python train.py --num_key_value_heads=6 --intermediate_size=704 --hidden_act="swiglu" --norm_eps=1e-05 --rope_theta=6190.0 --init="normal" --init_std_qkv=0.0454 --learning_rate=0.00844 --beta1=0.9 --lr_head=0.0043 --warmup_steps=200 --final_lr_fraction=0.1 --doc_mask=true
MLP neurons of a small language model. Each row is named by its layer, matrix (gate and up: input weights) and neuron, and shows model dimensions 144-239. Each number is 500 + 50 x the weight over its row's rms, rounded and kept within 0 to 999. Numbers have three digits each. A neuron's up and down rows have the sign that makes its largest values positive.
After each neuron's rows, "fires on" lists the tokens most often at its 100 highest values on Wikipedia text that the model never trained on.

L4.gate185:561464524489461449492506527562500441532499500491540338594653495459489524419454507517387420499498472523514605484610487488467415509559460531579396445477498479475486486409464459499471552509422578485566467517506519548505531472500550582475502424480503438552531484437530515490504457510512495513
L4.up185:589538458527566495528429437472476509487540494470483428579512374531496466517538475474482493524562632490435480506584509535583492522540519449559556442415506507552569553507469509497490574407468440550475497463507530532534486553430573466436456591490509536415473434449567482526484552473510435607
fires on: " St", " Co"

L4.gate593:488569533461517524548501575572497471600522496361579474495523546462444490501557478520531513423614535489367519534554498506423440498444500536431544530462498510580554618505535527512586506473411472438495539506568536487537481516458490438401530443533519478425570504557495514455448506583434589560
L4.up593:577567538484475455480463510490497509498551488527441524566540498531474436439487476540513526514464523540503466524467525449449526501525529463492486410498486463423546492518443443531545417518483532485490459492525425460498531492544541619586496485442473455465549537489405509612498478401561490439
fires on: "ur", "ir", "in", " Ru", "y"

L20.gate345:514477519490462504450589490465504453469512367512564444470482480520580473511565561599526513486468566542504445547494466518505460528494557491523461517502520566491590473428626439428408570517629438525495565412488511525534515470541483465575456508512501549583481607595500492509516479435394437605
L20.up345:486512498508408503451531535575473548541502439478497545413501477488612413464557490555536461465522573570578481496553441518567460461477443516478501414485442455363502450374499508503470493456612481512451554457507519398510612502493497503518536518519420584537574509546494509592433488550384512512
fires on: " ", " |"

L8.gate173:506502501467503456520510617602591511524495528385449481500529576542450497505562435525534457480507500430510466501586484517488524473574514416480523497443459525420548497479485482515427528512513539438512478580517520443537523427551474580458497459488447503430467400381479424451500523397505519516
L8.up173:543517435455514482566532393496447603481503471494474571543569552489464447477442511477492427525437565543596587518522451490497443462516488530493536540460516600526574557462446551595467470497495566513411541505541513501522518417517468472516500441519560448517435522522461484458573470408570475559
fires on: "ed", "t", "-", "id", "al", "ur"

L17.gate405:482424483384442455490498454509528488492500559479432510546516492503438467481520502524528492477547498478531470477542461473498440518553412552422521536468511456501381524579537428546507440486580552627522496529566595495493472411460410485456446504488493510489439469480586505470553556473554418480
L17.up405:487480484436516489456434445517391471512429402511553510626597578503453487458475476586521497581477471425554485443566406557483452480489464534478530573562398535546424506491501482599545497448451489527428526508519455469435401573410482531528500529478464466520486501510479530514465446543510506505
fires on: " |", ",", " a", " (", "eastern", ":"

L4.gate484:505496474455446415550537525522524527539464549498515531441509474535519478458563549570572523444421517480551519561448498477457478356516464522431540519554643467485500480585563455489539553484476501411452555412515545540467430573546538542550443469443424554415415513507424497516527480573467553470
L4.up484:540551509384501492504526553490590557510528435462519446474565463528393480572446524506527439601484543497522502524540428499419417474540568512566597463585390413545528536479523607572489419502550474496498485446460515612431500543620550538555528512463498598480488539481599411499566453465542585470
fires on: "y", " North", " West", " housing", "il"

L4.gate578:494478494552520538566527530659465568450511494461464603402508588470477451438510620474462515538601496455448462460501455427480458472495490460499374430441523590526448483563525378489477428481464549518513534464513501479488467469485554556457465463541541508512447458516512608446600512456530511478
L4.up578:499553544559508429475476480518436542421466435546498492405514486456528471477561566479402539506483416477494413491475533428495487499469447541525538505548471527448467482622557513568508562446441577563542482582534468512447476499459473532433504491433515524504533476364607419408455542514515557551
fires on: " order", " general", " General", " led", "ing"

L19.gate46:506470488534540437484467605590616509434463512412406381562444475542494548466450548530595527413597549501514456520416536542572518539513560464567504521531572517547536445547457472443505517482606455470493501428468524471513442420559432512499518477476516463455498529504558487460485541569511529408
L19.up46:499474529520540512555566543461440559420490440460496496526441463476601472468506536525613482492600522597531460534451486538454511525424544568521577528519434487546565540550500552450478532501564522484482584460485466483466562489563465513472507459533547567584550498409555426532527505477565528484
fires on: " \"", "'", " "

L3.gate72:524473553451521545549477476525502512593545449426558473483482516479544492516548563466655424496557537543467578440459620539517448560516550446545537442557517498459489461527494473522573516532557497621583486546564417421493522532572540485508500435528554517517587455522503514419561554433558454549
L3.up72:500469453481515498465514472558532506452467476468551555509511606553464515488429583460538512439478523544479553438548544447443460521483490528512432439534502548564591481444547406443572576529506489580579496570469423543476448472471479454489513589490534458544551527517561473441515486349567397518
fires on: "ed", "ing", "ly"

L3.gate641:588509512481429382546491556549476407458501574445609455516524476559537511456566523515477485468583523539556446548448587476537470437542488602480432526428470514509543478444500469426424559547517595490552476598548526545503444393487562579468472510499538506495501500504545521498524472502501484496
L3.up641:539453488478473405575415476460437361552583504500512468489564392547497540460459409532465513487518578535432529532477642456474495543517439568471481484469483461558517455450516518511424519454503529410470522552502492481527412449426592588556559498520483500473515511488542602414552469457489482524
fires on: " named", " called", " as", "://", "titled"

L17.gate330:503582460420495517459466542417544589458492530480560448436377518554609522417520508526634462509497484465471616438460437553444520488477479469459489472548540471435463444475571551458577509471501401470523487517546461482485438566494562539451512511414509459477514485581502568597560504486509450434
L17.up330:443538472512513566459484573534489544515507501482496394468466442512488567464510549486529444553459456438442505543466480504508574513581461543500486561453500575477473555627518537496499560456608616425528447543547499577575471550617543590562484426511479590562513477568469475563368425457604507545
fires on: "s", "es", " The", " Algeria"

L16.gate164:476527553414511566506404552402442546518493489458509446508552437443594534481564566454498506489486460429434493530463538489479439598537528531479485468408536449406570433589510480438529428599489373559512489418580446420561523500470558463508475426501464450453453591557538479437513452548562437548
L16.up164:484429523540476448606513519509529508489455423490485516589436498469638529510495493499565464602471544550511510579468476473371498520529513474470480548495385491616551494451545508491513523469442513412473439483465534498480503515473547430481542469529546526598553533476601517445497483488500460510
fires on: " |", ";", "SA", "ly", "L"

L7.gate24:518502526415508541685436504613527595467457563584557476494371440515511475532486591533466474432492562534454487464516505463582491617460414509573626477463511450441535567531492507497413503491476540551467430525506500519553560480550497566511493503596510430466586450483520461468525503480524477467
L7.up24:491534481442468456444465443488445528451491623412482631463539594524502498451549556503510513594465577556445487542569518432488610534483484543525504504389489492452563502495532448489457519515524507525585429461445558530469430476536558471517514475503465505553516479503593456497415475454514407470
fires on: "8", "1", "3", "en", "ed", "6"

L15.gate11:526514441512554490529455413527504468576540546529511444551482504452503566431449525507402556543607468596463483484467496509532519571482473494517531468488565483469525495489468450437550540529520408514586546497532554516426440401494491510561561381525525481484458540570533466468482470464476579445
L15.up11:497568482487576424521460566397556500502401522419548475573405531468508499502486491572556537538518539476467478504542487481528620500474488458587540472539559514454509472521555515445538502447550520517492524474421473525464483410503534457477552498510494460448547450447472488503490541366546471449
fires on: ",", " in", ":", " made", " "

L17.gate618:482488447448395507555511544528526494566554463498413517465547567438568573454491566462533492515559507466522465385471477446453563384450544433485570519555540618462500541518566555438560496529491505521433482560464450510439540512472533547469442499482514541512464516476561564424595490562499439478
L17.up618:491444575565452593450487453456492497441586495487529484544522524421455604527419447443536474440553503495442493596528521491526571487450500376560583464461452419474502534500542485455432488440451509444467547447528415443467531570446481420503517546446486459478518575520617529477498498446504449523
fires on: "s", "ed", " km", "m", " made"

L4.gate538:610591492552480431465486497477530479510476492550483439607516586553509538496454446456428505457524512492468501510404499565480539544555529486548521490474623492519572537486497585498497498471498533372460507450537491407458518471490484517487428494509474555603476504559546521461505397466564575547
L4.up538:582555491580415380508488487456520525532532550532476462569429528514486520472477462545460540446527528474510536545510555616537502512465526444520528482434445504503609628459484523389557523419428461553505510479500484409444485475409490449464468492405501511532540447535469508467491435449560469592
fires on: " St", " Saint", "St", " H"

L8.gate216:485493534582542547603453452546433490429498566498524493553457430522525521487610481525610542410459550533544465423452512533476469524435395497480417418454460426453575561497422592479447500442413482594476447426551446470482433549530453470468532455558433492444505543461558559430501487416515485519
L8.up216:573493519527588583539480542445507441551531478497541486500477330482404463531573592525434530571381489537532417537492524519429415559495390488498414488546522494494489460539518463427472495546482523455499440584484457509458520511518532514604457504481499513575431508579518493430510472495518540590
fires on: ":", "s", "on", " office", " on", "aged"

L3.gate526:581591486520556524487471517417488478551540482440516541543508507495496491535525482544507479434512503504369504550511506565517404483482477467580454483470554509476576504354500453514422572508495412508471550498482503554465490457594487466535555549539559570443522539467394503515460476407391507462
L3.up526:534562556548609562457497590501496468479470396421438454455586477446486461535497512487486580494522393588474576490587522462489515439451520425469547557330473437493462470529562457513579562406499579497523524499428425514535494385538482509451374436452533552455473469444522502515476526487520579570
fires on: "j", " even", "no", "w", "m", "f"

L11.gate23:518492519552513460480549515504581448421474433383443484455500599468486461438494475506512504439526475489479502492546564497518504498482505525540504491467630417521478449536582414519514523487593456559573591447466541501538515490481456507534473545421527459467536483627579477503502485481473489541
L11.up23:641465487553471481462550437555443519535546431468493505446521471464534562466493519528472481471568440439510518459608547505602456556514493517450609421481518495565451439523575479543495487477488459472511505459510545528455622521472523492543552560511537488533446487594566441567382460442445460438
fires on: "s", "us", " Rock", "el", "ers", "des"

L4.gate703:477489501527482486492478478533480501476528505433502586427461456495579510550535471491510420460534472432491511485511506521462541483437576455466413467561518473511470641542616475480595460422512396560479534423527513563438611453437503517521579441519514414451480459524507471578470480446527478554
L4.up703:505471570550512465492541519466473546462530486403486561530467438494526433510483549483442547522541435524425510548384549409455507440525479543397510526452538479460514572487509496552555510428547512460416482450529504518540464518442481536483515470485530536441518441440449518407447494562431486448
fires on: "li", "n", "ic", "k", "is"

L3.gate675:548530447497551517480572535498487480495578424466442451477548542480556509410449457544534565505606530539505582445408564513490462508471468441486545434528594542435527489570456464591518400450451480500558594494427420431471560514517462529471520535507513495552575495462583486552530473460440501559
L3.up675:545486524452461546535543486479428501445457547457470462536422468619480460463463475604467505538479472435454505468501464491511483461524459502486510533500433522532532524509487443538457553517529527475449522533505461408518525572534499499475460430485506487437534483425543484580539555493534479577
fires on: "ed", " Released", "al", "ing", " of"

L8.gate398:504489561402493512436546588404499517445512571501415471514524527515462518444458468399444511546484458595470516511491509462563532528524368546541530579475442500447552562503562415536519446428551561512562469534538438462448505480449499526429466548417482525477590505513527600500460472391495487481
L8.up398:502585514461557538451432477516414448517519594555514429430542580439438483400436447410400463475447411511482530458464544555472570471493541544442457496583520511477522521459538542464555486463502535493524473538464412487505460475468516480436454544509483542440572472522559453529408455369513405490
fires on: "o", "ho", " Go", "u", "ed"

L8.gate341:522495405470495469579508522512555519497483417563542426509604535481542454505503456542457500462545591436589500463495545548489538530508393502510576413539418564431532529527534552514550513617457590413501503465529467537492439539489499504431520492583547555591488461473542467522383478517466495464
L8.up341:583518433513478442584569575393558598532556468594560485454573550570549492424540517557449443531481592481605527437500511556458491498440454453514544464537506554465476459487459522571462624529387422465491449528514554576603445472451502559521505493542486534531591452543509545494544533399482408477
fires on: " of", ":", "1", "on", "0", " by"

L20.gate406:516532541424518449401629415508439479433518520475484564537463472526510517535448573532426473626513460501470567457508427494505501539533501452558583542543445525498503437503547418463545481540538474518530542418515409517579457439634486427541523493531504496523501481527525533535593500527562563520
L20.up406:542502413603441522534537550457415510492487507471477598606457470503546455598469595523491476572423456531463397487461488469554414500495555474485464555504516460453563450505454407554525478517408511515481534414554547502492517564460493567522551403552490523471551483527423562519574518459510425456
fires on: " "

L11.gate561:517525492475483459565428459426459502543612504501430565538464475466525474494526442381565521575529511545418507450486596457581499514529473490387462545634542461444527551518573454572544536418516448500543502465486417545493450528461498503483466567441570520485473464384446505479455487446357497564
L11.up561:541501558552495477519480475426425434555529513440549482546535567474500523531589460422547455503513467531437491430483486506565500550523438506458505536591560480486382522496502496532491484517494500521585437520602544429507434552500555483501534438428523484401564506586443434541471468488410509609
fires on: " of", " de", " in", " and", " |", " to"

L15.gate500:474392517524603544567499477477451439530562516612531533484462567368490529523488465387507521518463477563453485516440510454547575500456468530497460488463527506421465505532598497482568528498567475521640444534561587447503478561499432524454426518524544576506508462485421561526561551501468451382
L15.up500:525494583476505553450509445451469565482510558562537490492471521482478407441437527446491522452543414541505461541456510408471567471574536559523493393461528618479431517553595536531576462564508514480517527564440551319497517430514451592518496526591501434573483543460475587497519507471518447467
fires on: "0", "2", "1", "4", "9", "3"

L17.gate424:468522397519479600454455452567479417512597522485589492436438481415487510515477436444424524540603472526500487577576571416528498499442530438619543482498469471418579489540582555518501430472613520555574441506557478550434424528501489573425528505459598483514567542458357529510492515506471540510
L17.up424:487484527472556478525506435547410408487558526472438482447450474506400499521481480461443488505499422496473571564475534578595425553563547410470477519509503539466530438481534623554530463610511440542498566538513515475532522494526571559515494473536562577466431469512408554511454472542585504502
fires on: "2", "7", "3", "5", "4", " B"

L10.gate301:534340546541552525521491426463584481526598509541496511532529563495562473578378582388541476609406513488604530440535508490497436476633405531569574410542518566557510454470503487548460555572602473479471499527514510560490599503540547450530449498594530564595437490528487465484570457503532505458
L10.up301:526509511547514542527496481576512520441488508440465566464502525438514425503516413559450437550516384559535505543469498490477524542488457439492575421494456507546528474396440466550375483471477410482532443546528553555573484511587531483514512560595564481537502451523447431457444547443546525477
fires on: "1", "N", "ed", "man", "v", "s"

L20.gate377:556487449549440496445572513557512499511463461503437594489572573495540573526546536542448533525506535535541435471492589491492450568429487504531430562631459557446567422419502429404546533531500504469494621498603523438555479431563489521500482461515502613485455556532555534520542551509536483485
L20.up377:466456462601516517411515400508463431480475465560474642590524429507514547543435538493456509587476504486629535534562529442505400504458440514468520569527363534531586546565514488420506496429432549504508578495536563476531504511474551527474510549470494529480472492487461441411535588481556616541
fires on: " "

L15.gate6:531535439485479466418498406471545524524532548474534496514463446495529550535464498443434434464543507510485588525472532503579522623507461516555451537583551390458435510597559444549522537418601486494495504585460535409526507542430518646472442501552529487471496524361404518531457472515541541459
L15.up6:462449473485524419522500572529475503433561489505470514393418572560456436497496535491487468449569515548552567552452437472497506425552504548538465523519459586483458494534403492493548463482479457523531554596606419478613491501483453574445493500486426494452501589534521444604518514542498527513
fires on: "-", " ("

L11.gate194:505557489456458532489584424492517487429536519424511453552523429513509546605471503549478452427471544480470460553487453447472516604453549459487611468499447529546495529592511441407581546502489514443488490539482621503539517550470584563439472412422476478587406493555402621388424511484463464515
L11.up194:593555504611545595466494515533457560518525438464486552500528460405451509498478566436562526460507510489562512492390547622514559519480548454428572534556497430556539477497499510550492447562484600415473572384549551428451553491521442439455495456482520550477419473543498498591527532484467564431
fires on: "-", " of"

L15.gate57:517592555487493468559479491524468532461538582460394445557554505587585427428507562483520422528523641446514453551490521492427463430549504473499513479607436497556473450582589432425504585530464537540545614502504493599544435533486477510532481581515550468505557514535509417502491409465462497518
L15.up57:487521555531476517462515468522486525546475524451627535640493468553525421465402527542521517508513468522541389497405424484502409474434501446456478446561524456519488526571497502466478509472538537425448493391491535593535588539419500590522521565467599512531553516592492535504473498493451424448
fires on: " "

L19.gate604:521485529596403540540423607374524532510380565603492460492537470474523463537517503465460407581566534607522485474438542498496506486504481493546532447472461545531539517460411535491498498450533552578536551556521539473515428446513505561524486469454492433520513500503401567512468537417438513531
L19.up604:396506508455467471566453491479483419497491473500454415507437542441601481479488485475461540561438486537420429521542405557592429451542538461532523500459409478452502440549560512462527462541477557528499435483474462462536516546513570497397417465513499529522518539499474409544504466504583578639
fires on: " A", " K", " E", " S", " G"

L11.gate395:569530601453422563519452535450464475442485481497331515509470567415535516515458445511556516474450606549524525537403579464450566530527435499540560519539509506526521462551507526533449544468450472507532487580519459487439543510551520539556548462543436545440442421507523487545538490507560606543
L11.up395:513479581532512512478613500502583544503511499455518489475483467509474472567531491514427553494545434559515488412518562457549545427461394471419402462613525518522533467391508472504527549467537511509588535453495414540459546509503488478410519504508586501485469502561479475464576433460434442595
fires on: "ed", "s", "ra", "er", "d", ";"

L8.gate425:530498490497494492514500526544511528547568507493427565472532475522535496532417464515452510558512531570422480436399420514557518485392558529490475467580480527449560515605520513484474453480484488465626499466425429466542593506528536476563494422461518484462507442551522549554487520496489462502
L8.up425:541473431472537432583483516488527417468547429581552434609611587551462550581472485519480473541500499506509459545480459485510511482483501519459441527430540443495534484441575405539483523468448576451493538509478462516664520551456538509535510500473553397484537507481469530510538452468521543509
fires on: " of", ".", " commercial", " Radio", "ional", " Central"

L15.gate439:496473509450443457496491494561447422521527531543521525470479441507481495459475468547489380461556474516465466487515553517614634536500582571478445471477517532516505504550481532534432502564517442584547525581544429481525498430594482489502583602463559531429440464563484476483516491463503587499
L15.up439:579539454460568475484449469514567522441539421445499442537494590531499406458546438475594503527589545544488560528443469438517465475434491545539424525550426420479608488443548489454487485531477520457470510586484441411413577523530579480526510514490501509423517439554564517471501487504456530434
fires on: "ed", "d", " went", "ud", "pi", " served"

L16.gate670:544525502454497532415456498566478600411510452487521434532498535572618483420489502506517524496507467544476493485361554530490415461477407492491422534518524498455548522534486426471492455545458461543421556507512432495426537550434578630438541540432583459419440600524519455532487472424460488458
L16.up670:414511476494469506523576475587464568464586519513533470495581567589507553447481574465607485556478363467490532491458607546463514507520483540521577527493457502516448495569515486568521496447500444399452458497479482498547426507463505469516513391541469507472427542624505481563511400481499497473
fires on: "s", "es"

L17.gate465:497422486468535459501481497554550548570488520538485530532445412553454435427503601548513518485538525454451455510427476553455445434534529574506488476515547552556487546392561491437536519501574584484492529508476469503509538480504491479568417532537481498441565498503516600508407514515536460496
L17.up465:430509521500531532506527433489567563528461507527474547456483474472460475437499550582575440507619618409511420488449521539476500498520443547526496404556541502495546493473502471375420525482506478443517521442496511557522627529545505567592535491583511599505569566496541505457552443527545436514
fires on: " "

L5.gate424:522521516411398417547472480497476511392488391533494484468569379464511461369481555460476516441477512517488449468503494507460537455479489429501481484596492503406508418620543480548531583557550501567606470606531511410582520418513472568514493494538503559487544497529542564476529490448491478607
L5.up424:624468509373551434455482500400569450416557460517553430476466489575430487422493498495425460472522458511552547541420515552459451483524488523534426460519478454563556507533430464418545496486600545451465527545366515482442453541512548534565472533464448514440458444419537473536483559490567513537
fires on: "ud", "las", "ed", "nd", "bin"

L9.gate491:458576471478477528489435492461519549490403532544474442470520569455558487590370458376473515482554494407516464416537432515519552476472516422468544460522480497519475526518503547510483564418393501552532452488516646583476447460506527538526443559615582514485541418507501489456455505505524491477
L9.up491:441443511537502505456573581484583597489563552586557453455482529542480456467533533449420537592555607536436524525505528601511470481480436594556520527592450538516595428500503447481421518495533488557568541465461491510497420558522475477480589517574488580533585582476461524424520474503495548455
fires on: "1", "2", "mar", "0", "it", "3"

L17.gate380:483527543492466421539501521481468494552577445516543484469486461504510493552505422524475496601579502506489456465402513475517519575540494583475482520488466494594510455392477485450520487519482610512577514489472424525562453469421479527507455567422573535486533451538560545464451553555481505554
L17.up380:430516460535524496526510486484440522505542491505431460540547502518591527537522550506469478498528435483515437448509431487499542464446516449499518425563486484524494512532483494442537415559441462449530514507471397476514439500423579487429525562403344509433494600604371482524438543472459539506
fires on: ",", " |", " and", " in"

L9.gate350:477542505459473482479408510456460517506521472478434524426466470439603602481476398496538539436455449535497513511534427576466462440486512634463533511459475534488508489600573538453545521428543491542459504505464524599635637416467569511528475510487539571518462491517532473503532580426468491518
L9.up350:527556456494524499503527484503610491547493551439501509511450513545544389509470532489400581523474502488428532549542532453540443509537452515503390494513470508529430528552517451445573557461522486491471473399524505552479544508485441549480479573443475463492558584457480539511417442537412478495
fires on: "e", "st", "ic", "y", "nt", "li"

L11.gate351:549597472551533632511499514471396398495435438441494443597498460647623472534482541466454555499462577536516482491427422447365438440522474524539504526521504481475520490539554461450445548513474625422522463451523476552561528472499520454507506518511500611469484503402599586529512489470434505492
L11.up351:574438495544552570491566579503439571453449436471450466514465462565397466593524541530474521486509519418473431482578469430400460494370507386537481582499442473482529388602498506488523480547491595493585480555490508569493542469518467442476559505532441541515447453504556486491543449583481480544
fires on: " (", "born", ":", ";", "ga", " on"

L15.gate349:560540473588468467485397501499450521557574497581502536527392511550565443516484468361536535525581501434524516585485374477459512530542512562478520443494426512485442368555537494542442544481479498486503484474500464486540532480501419540549453439504478437494503496461571479542523497499567556501
L15.up349:450470417613519529383459552482424510541472455503555444466597529507441456507455566540520458418573442464525489619512509579470493594551447555355518476454570479456473466544544525474501575525450489416521575535413477482444541523546467552451527581539524398534440548506535444474488504561436527576
fires on: " S", "-"

L10.gate88:485537472476391525467537526491486570518569551523483562588553479459469482519552552457481498406539567548547500481543461496569471487568521525405482525494461425448453501537550458557422416418519535466452452494474547516463395500518545576521416447434468434497483431559566596613419510483528446520
L10.up88:503512461527469528535497478499497483524493427558564503452583550490406486467519418450432521526474486515483536444500488498484529481459409535429565479593451503423556462463619443560482509468429489571522417413467539477383529458473501613559577458509467518514476630558516532504517582558516487502
fires on: " |", ":", " of", " number", "jo"

L16.gate247:506544444539516485511462500483487410510487449496571491509578516509588597530547427419483521531561453495573447463498536451558387465522489484446437410545496386541587568445449560515472454445521555506487553608559469535494395389547505504469561549531458481416521521513533442441539551507480540424
L16.up247:521474527449592447538592547445644537455535496432547583483563579510455456501505525544531495562472397526568467520456416510526518528507541556538562507502445506531485375457570424523551610453460414547507466483491437472499490430438411533492574442559495538499542513554477478543408509616449487493
fires on: " in", "1", " |", "2", " In", " of"

L20.gate612:595519495473445473523516368479479423432514548480525570544478473430534566489437475405413577536593479557584380570504487441509519427518507508425500428515492529490524626525533511472561540507500559518554577367547505497515489561458602621456489513455516423605531463522495452558524499489569482458
L20.up612:537463599473450564515561612533531405474470586495523449515515525515495442465506493376495439510486513489487448402471484537516404438564526595483503535536562425451457493461597459561492520479545432560527471453527559426500483473471478549566510407484450487429479504557461461547447467573459502540
fires on: " ", "1", "\n", "2", "6", "9"

L4.gate196:572558468488596475523557481535539461564483490458507492472539489539561606468595540475474481493460382442486575557489476622504441555542445442428538494536532532494535549472519554440524475420428470454455572527595510505412573539560530440546606517461534514531519502452485539480462455463497539559
L4.up196:526489502478566482490618509482455643480478493467473556499507460500560464497518483506538577480477465517564477565547438425572536535510473535411557492554464551544551553501507543564472406478492509525467493547488514563454435465522596425523532481511539581480527492527552550486512426516510473508
fires on: " =", "e", " co", "iz", "im", "id"

L7.gate220:519420501451526505523439566483521548534470578476554509443472459512514546540437571587553482477480561476537514449520540505472489452521526557512517444476471489619501528440544518547488419474534499623536539486558567565529472501563556529440511532446457511503530543517463439512506426474534504561
L7.up220:530504466490486494446475546490418482589551485546582454471417539496446515447450495608495475501506464460564482460604431472547434523476461463465618527507556444489507503472579531504512497512487492425473562496563493460509456512482563444537476381513484507547561476484517513407485564534565474478
fires on: " end", " part", " Bay", "ka", " ended"

L16.gate270:497528499549491457551558433469513404486564471536437518513562577567475479549490560525579533506514611544498529472489551494474497449512504386432441431507511440501504466504534477463538543483434455472485451420494438490527509403527535562499568375545456506423521560436508612474575487487524571531
L16.up270:569459476557456475544550446503562518512516518571466577586500460535577436477428522546550471575460504495503481518544557581570409468521427496567519499386420496467492405569507464449564519517547555492555508461472478587442545521524513602536444527513517433527623514464424490496470484540583501508
fires on: " ", "5"

L15.gate509:473532459475519571494580577518526512473584571553417480458495451582594583519472453408430485527510484514490493507488545447536543554494432527527422460597572565432470440544576436519535592539502493408524482537461512520538515442514474569463484496526452485427525524513461541575458494507413455533
L15.up509:482494472566554483504530458492482464532512479562463589457502576386506481538460593504513478511532469469576533534488478523576526460573474578459481621450447403478495514480501495534538529549406580504484485546505518452463528526479518468524559448542561534504475516521499456520540549547482565504
fires on: "-", "–"

L17.gate109:496513512445551469468446482571519418497510538553467485496467605481428490502431540520472489562537525531580412570516524463542380455478453588509521394454524591489493462540448407508526514458516480445559541501479504479455501516430478505568537434551564508451500495533514484527537514371482515562
L17.up109:521553502444473553513455425375519532407492496475484527546418517531494497460457497468451520482513563580515412522486419516580497457562556582492506515474478606484490525445509417391500441449522500456488509565482490516465480494470489508561517518569457429538454575518477604512548496435426527485
fires on: "===", ".", "====", "-", ":", "er"

L11.gate304:625543459421572590520434463592481486516500529536549522518521456411443493491427503518497563465580503525545504522563489475532484509417534458653557596564510463386504545600493499454486445479409425459578447479613426542446565499540512411563535469472507586554559490475467512502513519461554509504
L11.up304:467516479507563444464442591501444509474512506443547499478466448528510474516452454480510535507425528499548523516674480452470503398556524549599489498408568521467422499508455518482495490483540471426478541438454525507521524521453529528496529445495527490497482382545465476487551471494572509461
fires on: "9", " ", "3", "4", "6", "5"

L15.gate586:478543532483479550453437594448557435534511537519397452410612469508595601523554518504479522494492477466455495602493507557512444589560451484488447402559523506518580561501466415600589479438543469518536459427465420492561488505481446482506435504563564510411558394530492551477497394493433501473
L15.up586:509581341585454546476520479540402542501491534527564502417513514597539466464506509472462502450501515494539525549520555593478436515504449464484414547408464420508544504525542537562461524538444502554440433513517510542503514466583547409474504433538566493460593520521525524447521544431540503502
fires on: "-", "n", " of", "e", " de", "de"

L19.gate442:479481462424535429570490554517456490566494498422494439505367508506522503497480471509484582464596450578600512471533459509467482455490479590398474542537544580483504494479556531469448501471490522511492534492399508491538475456479500416521422457499561453557547446555569529562432587534485417548
L19.up442:512499456502500479444513500512489505593452534519434463558604530548594530449499446504483469438523510497592465525428473466541483465413556602456562449462526395577507430526539541510562457474492529590559606577481443513579500451538434446435512568500431507529555478516465594537464598496492488487
fires on: " |", " in", " and", " –", "@"

L13.gate496:617468539543506550460506416499540523567562423458525415516434445423463530463471549556533499586488527463518505524468405524429502477504436455457512452493536605504477476482486433511466485574514458536490501441468397591337531539464530520481508517513528500497411402556518541398609526512511562515
L13.up496:497464519506388492441643444515507445477470466494524435492512596527488547533473444528505541509459414500425561566429497474523538472469493518399538510525438505423532488546390501494473500468461421442480476605582451517521542505563470345496467505405553522434474444404534503516575451484586418497
fires on: "s", "ed", "ing", "king", "es"

L19.gate581:449537506437541440508600535460524472444508437536454452549429547455487489619454505549437406532637561484549538481424566527514478506568475525495462442500605518488597454444510429440492503538457453485425502508475551444467607404454458427527466490587556530497510502538533528479451474482493446428
L19.up581:506469521528459448526524489431418459458488508479501541446483570528459461452519449556481527478431555504538480515515546451500432521553520472519459470430479515420581466519539477484449567483449573448420464504460577426525524544481478517502503474543497494513519557597473566443416523495440578521
fires on: "-", ".", "–", " ", " |"